MLP neurons of a small language model. Each row is named by its layer, matrix (gate and up: input weights) and neuron, and shows model dimensions 0-95. Each number is 128 + 32 x the weight over its row's rms, rounded and kept within 0 to 255. Numbers have three digits each. A neuron's up and down rows have the sign that makes its largest values positive.
After each neuron's rows, "fires on" lists the tokens most often at its 100 highest values on Wikipedia text that the model never trained on.

L4.gate411:138138154149134145089107127168151084137160189130162115108114196098095146169194181104134133117098163135157136101106135089101104134110117091125190139107123109159131089119149062117144090135132150082118140128097094205107102123155130159133109164114109096131070119120132068071110113132094161196
L4.up411:070129138139147143142164118150130120149126123121141105078140132142069101151130168189125117168142120094178161144084227108135178079073073063184152129084177144120131141135137093184132178139145107106125108076130110155147117158099060141153156157138100131149103096103111122144079155092106119069
fires on: "oll", "pos", "os", "u", "ain"

L4.gate307:151127139126128156109152153153140177076159178172154142106188123127190183109105145099129134138144097127163114157117056140113168172139154185167065087122083141115167110099139121167150105093101107126155155100135152115107140112090103095133192127167098128125169169099122111058102120115076169068
L4.up307:112137094152098129084116147124139132167079113140149074159167081093191194114103119106147120112141117137162122156059075186113151125148132213161137150113165106151127170158123077155111116086132114103122132118096201109112137100107109171084175134181179185109116137086104162167179075137091132050
fires on: "ab", "af", ";", "aw", "ted ", "ed "

L9.gate459:120205119103076153092212082097137114117163143169118102132145159179191143152086112102087171100164099142119114163117126142103143167093083139068091136118141129161114172139074157118148135147162073148139116131112163128101132039177135180157128130148102132149116136150129122103150089052083168090
L9.up459:182135115116094113119158182144108083067180080166186112147115107127128078164145129143100160136104071111113169092106124111140156095102117084093130183144175135132082128160091177118177068172121091107164183130112102156150064122153069181115136132124078080129147135148113081144120116101082169133
fires on: "e", "est", "\n\n", "u", "ce"

L10.gate184:074139108179113096053188113107101181085152141087123131171141151143135078116165134117137130163104166067145100168028151113171137173159129104186106091117103180151098166113153140127103144137083158106108067120124176138143119096089152105143099097166145156149132105145110117123100135100054109103
L10.up184:036085142086108137084101086100160146150123089076159150126185149148118104142114154084099109170149091136157115079102114156141086150130091073147093152114106146093203090165131144169133123157063132125132036149160098115150169102132160122110156112137097160157124074198151107131154154131112122126
fires on: "Ph", "ph", "(", "| "

L3.gate885:164053139135125151100163106139152178093128122111111143144121146173100115104132136208102136144118136082081104146128137097118126094095139065163132155122169138149121149176142112115064134103201122134207129125124079175134115134090116183114134195098100145123130109185130125163138085193185114142
L3.up885:161170132136139124091149158174134118139145109151183199123050090159074123175143179128167087123184204110074130175132135125148122066135081134167126166088123203111108147071113131097119126183176160144117158092132133185114172133142082139176099104143159141115074150170220123138124179103105070158
fires on: "ir", "ig", "ul"

L9.gate59:126107155147112172141128106195149134088148115140103129152134140143171152126148130143112117189093168086109121118139137124118103120131151150135134196077143141168169077093206135123155159161082101145201171094182152092156131149114148075107124131146126102205108117157118076106135174100130066123
L9.up59:150160125141123162133120191106149111071145136081193129126122079128121108102141103149155156142162097031171122174150109077157192101098176120168094124074103102171108129066154126140163134150133157139164125138154147150140140185130094141111181165123093144158129142128145100139141088134051060128
fires on: "Or", "oc", "as", "ed "

L7.gate601:117110143124121169084188159132130086184128132080045111151145127132104118128166151168105151180126164156119081081136111117118072175146141152084114145121069123127132106097101150087129076108185107127172134173200139115105179202115102103115076127113125105119146171075130144125033133131085148095
L7.up601:134104081130167196099191143106167112165106137107188141096129166135103102152087085154122116105140132156157145099057130190123128127186076174127103135119137136112180098062146145111133085086153129184116112113125161149112140092094110111135090112164155128150142167090123139144188149089164090079
fires on: "oot", "ot", "av"

L3.gate731:140139127171087129113172173151096132209118115105082131127137174075135093125162131142128095149118121135082141165168147152087127158158150075150211148093076103110127033151161111161189106141122145130071130081143180166146054078167160061120171196133097153112102087114124109099115114120180121092
L3.up731:185065152146147129139147114111132171191104147192163102135083109157126126135175071195088136139084105101153143171170116142124118125183141065150095105091118140108168111118152148119104109096150121085122089144133142154153141143104104121118100085140127099177122136109137124169127089184168114084
fires on: "Di", "di", "cre", "to", "adi"

L6.gate279:077065112146117095124203153038120088075099101167156080117124168096130196013103141171134151091091152192160144107172106144142168121144127130147082127152104101159103175091129174135112139152158143101090073121121098167128197193085101060120148132058136170144160136162131130146075104093128126174
L6.up279:097178140100090110112136172182175079154137174099169129153118142180116054105102088138112114166129134090122200087178141150130158123154112127114079122157116168133131108118190139165107136162117082058142164147099119102125099112074118135061110132096134129133158114159109124107151106098154095102
fires on: "cont", "one ", "o ", "om", "ome ", "por"

L17.gate853:111165156158213118089135148154071137159088169123108089096056128129155152139113208134130114144149141117141101106141136118177167255153106130161121140185089143115127137131132149079145132143062116182150069105046107165153088144131090133167131153152095141125156093135118106116112145130141130134
L17.up853:096169137161147071143122169135075132134130119136086150119104198158124086122134106124098130157155178171130150168155164107105135091123117146115106170119073106051079164164091194181114059144112177107134135149085147099120093130165123095153188095117154107078154082157158116135144106102078108146
fires on: "N", "e", "n", "g", "an", "Can"

L7.gate26:111196168100104113098134122154098129156110127081083105131113149099174058149072115175154122161118103149170117151077107152109133119129120155119156080139143134121157097122172133145175176164143067096116108071123136144098177068140125151139193146133152125140142168147183156122155156104142115128
L7.up26:155156111133087165154130071194054151182088093140139155161130115072121053137108150198165169125081100128147105121160163147107108114203111165112144152156140125052106076129146129127155141176116104149139111101110211110137088114109149142143193155115106156078139164109128114149169131097166095151
fires on: "n", "e", "g", "em", "ch", "el"

L9.gate246:143101137047084125104121115125176071120140157151119114101115105138144135122113128088126100141131144087108152159145155100129083194134096085103103128138153143121140138207104104075165107105131173088196182105151149119111164124088130131127076059092148112186151122153061175193144151051132159186
L9.up246:096125096141113114137121130054110064154108147159075142134127060124135077123108113123147111171077149152137130062145133177118073155092141110089065133112124117127162100136116095106084145094085072132133145032088084119210100103130134083077107069047139100096103092136173112105122107061136114119
fires on: "up", "==", "ip", "ents ", "-", "w"

L4.gate524:075094172111109131134133102162094128173148086134183157119095063119100099061118124112139197208169129146125095088175085185150028165138109169085120098126092127160130081165088129153115121042154102083097112164104131104099184179127127118160123110143138116115162131119170176139104147121130131092
L4.up524:104111139149170098089149118141186141059103146131157122153153103102113147108074189146138105122080175167089158147078090167129090100105121167102150091145116161113127116123044151160138163156155129126053133143125126193135185133132138119136128125157129139119138195100100073115167116081081074137
fires on: "ad", "und", "over", "av", "ak"

L7.gate491:119120161121066121083097133149195158133119163158130120150135125073147120095080119094122067117194154160159135156142131163078120146143147099084140137101194192144098126163107155102089176193096103147164110060175099113149120155095175150094101101080088149108119101131085102158165095117176130097
L7.up491:119123097100129144126122089091177107111166081140093066128150127093157147177134056091105108078097112112150065136173134115118187117166130186129144152121121104091103122112142105059105174199147151110146119121145146102115158188153154138126125086141082108135135102069138155145112181095050138050
fires on: " ", "ah", "u", "h", "ath"

L17.gate755:113139184122170118099106078111181119111132124137150126120123085129108161185131089146066117068150094043176059116125127134079092128164119148121136154101070123195153113082149093104100116141124185082111083157040161127110092137088145110161144141089124130157108083198178163106117172121089093100
L17.up755:196120120161152120134154108123073112175169141173093081096062118162114125113127129130150065152099073107113106121118127170120140150146174130130186093116102165192129111065067123162123098145124151149104059090163142098088108158088138119173091157189108163100163105105067121156116152077115128146
fires on: "S", "ar", "Par", "is"

L9.gate796:124085164158062154126157156128158105212095135130080076161109172087065060110122085117145102144151137194143145141139108110119116116157118129124138143120189090160117102138058129145122108136174077123151081147094056101125135130124145113080125117178094080090099112114072122125160170078151136143
L9.up796:120065143117106114099080154157152156174104116175132090108160124131152098087115105139081078124126140167090110156159158130122167122092112130189143068105107119136099153187142118121128159130135113146156078161114073095095180080158155067150126065139078122069123135107140085111173206085106157119
fires on: "qu", "fin", "ah", "h", "j"

L11.gate650:169105063084085137071139124160146126170128139171085166107114156084117152129096107117096122126186108127114110088111102090148141130135094101158133118146157114141145075188011162198159129088146091139101194098066079134121102111126155206124088177075096130136108116087147176089113171064159101089
L11.up650:169125104148135116117122119140119131148127137144173171155116126125109047120088173155124141137135117158099164164164170164152110099164141106144176156118158161149102071092063161112112069162161157209097151127177166150142133087117161174158104155186078119135142146162096095159090069160075169083
fires on: "it", "e", "u", "s ", "ot "

L3.gate876:176095163105150123102164129170155141098129131124124184129180075166118075189095101152090136165169111123127117132098157239162155089098171104122167117080119105085078153071119106160126143157116096150164120088154099133158079096095156199165131132151139082173113104143128132120137111130053180122
L3.up876:154120120100090114130127174123076113145155106111153159131072073122134095144140115137106154146207120109179173119183159081191091093143107121126140183085126175173153165125131099071129123069114153140171105115144139115131153151138107180202178159122092113116139102185156154149148070089157092145
fires on: "e", "ir", "ess ", "out ", "o", "or "

L15.gate533:098112134083097145105168086073143118091118114073091115125124100136147093092175154140071155116110222084102109112128202119170103127095095130114149128096109131081123141148109134157189118181163113057152097096099103107165180046099180101120121105075142177093197122136123124117116080132052169125
L15.up533:101100124154094142117154124127165119099154202109096075127158108178146112164134116119169132111118088081150054137080121156123137126147158138119128144151121112111168091178102092138079115148083138060158080147086128111187187129143144164136133120140107130134153131097095140129181104120108168132
fires on: "ph", "Ph", "und", "n", "i", "op"

L7.gate66:108175138189168110150135154110046053126139063148085188127114144159155096120164137113166179170152125142196062130151071151212108112129142129123151112142138101165130115078098172123115151170120108074104158134157175108112159108106156142144221096122196081081136151136108151137153154038162135140
L7.up66:171125154138172130151140149146149127182177197129106089170142121160129092148140148130114109110121142136099171095118124143086123094147112143132169159117114076113161077134093148137086124070086164156169145122126171081129141156127120103175150174116136191081144133116099143152177180085097085156
fires on: "or", "e", "urr", "k", "and", "el"

L11.gate622:136129121138167137158136150146159158206107125096151113102140145147107160155113140099115155120127042175194104061121150161141147191141213180126109093097137145109151109145131166078119056144155161181134107110138129068162110194060125155102087157103171127156150134144117123132186147189116133114
L11.up622:126089143124149132201102101130092089071147135112087145147138138112135150116166100078117106166110124076092097115126082136123108104095150087198159100143145100143094137084088137081060151099095108073169094149158099106061059081128166134172150106060126153124113146078150150128081166136134135088
fires on: "===", "ir", "to ", ": ", "==", "\n\n"

L3.gate406:132139094122138151129117098151130162119091146114050149200181126098144142181192138156171141184157110134113191164106142141125114080116107117103115158138106092107115101154152152131128100142034143120068121136124143183141087131125111062024102130117066106126068133095137151094123093094129132097
L3.up406:127133152132105146156145122156166127144092119095099078152165153131116178149174149189152134149136148137110167149114176160112141165135102100164149142095104082088066147145189120140162123121041184081118156100100116168128103171136143115132105167175122114140083031077081130137109172134118126059
fires on: "ill", "oll"

L15.gate678:133147153156169123123165140072169130109107146125127139187137154105142124159130161151198059166136094138200086120100138131102135194097110107128147153116104160140171151135129070111075121090145135057105114110119094153110143175105091166116120147184147131041153140092061134151144182091097188114
L15.up678:063153093157134116148184125121132101050090140121137179086068123115126147166152150156192104192153189121175166111178161088142144166087139084105163162161139149126157109133134089127128080184103098118104110113118085166117131120151080166154083141089128120106136148161125111068153078079129115093
fires on: "b", "al", "pr", "s", "un", "d"

L3.gate757:116136068127162134112184192153089097137124122112154148163112165098106154157173139101146112143142091101090169142102121120139131142170200121107149184126133092132109110104079172121145104135193126184175080091141094177064151165100118130117096181219133150134098185135107197093100202194107160115
L3.up757:119156099120116121120118174112109129157119153130163133140104123141081129160179096095180128213124053095113165166150093128129172104193161145108197177076090132100148112141131119111172065165159115236205084118123120110066150166126098132130091190219130117129109184100108151099084166144150176108
fires on: "dis", "es", "e", "is"

L17.gate886:121115093165129128106137123083076098131166228098110091092032108130083140153089100127164121149109107133133172147115116139137155146150130141159140142127108127078183074130178048126202163186105113143178073134104194116149167162149144144103118114116096106121157168088082153091128125098134150121
L17.up886:148121119176145082119135086136089078118170151116080115164165062141147202152105173056144162118159156135120149136151125098142064147123170110148119148145091188141176111127128116103200101087115117140157080180191140114140118137077096130157154104095116094103170169154101152092130119134109137118
fires on: "eb", "th", "w", "ob", "sub", "ubl"

L6.gate180:192172133144134092124173143151133134154110173152145167118119119128163180129131091153093123156133027093097144102186088143066144134147130132161047139169103116129133138076122117162120111116125098118139131153120129122134161114118118069115129177189199214087143210045164125134130111111078134097
L6.up180:158156151128176105093136162090098115164134168108174088116107065147126145067223134134157121158099098112241110123177109113187144152150133111089113132107128120158103127087119110072063135140109127120117114109124209146083186084144098086125132115164111067112150086081135155098067101121103126077
fires on: ",", ";", ":"

L15.gate3:171158131132139130195178092143116153077124103147036123191102101100086129142145106097118164208115145128113126106132099147167054133113103124122138120086166190130186162136087118098143097111122174127180118112117127137090115128170154187122168153162128143070086133135061110088059052073111101119
L15.up3:144120095100149102146162136121137164139121197107095113128093150134144112160178045128121123189142123110102169138132128091129141073120157124179127129097105161129192181165123172069122107120175168090130121137114164116171094041146149140107116168117117093077102095127138118133076098165136159131
fires on: "b", "of ", "c", "f"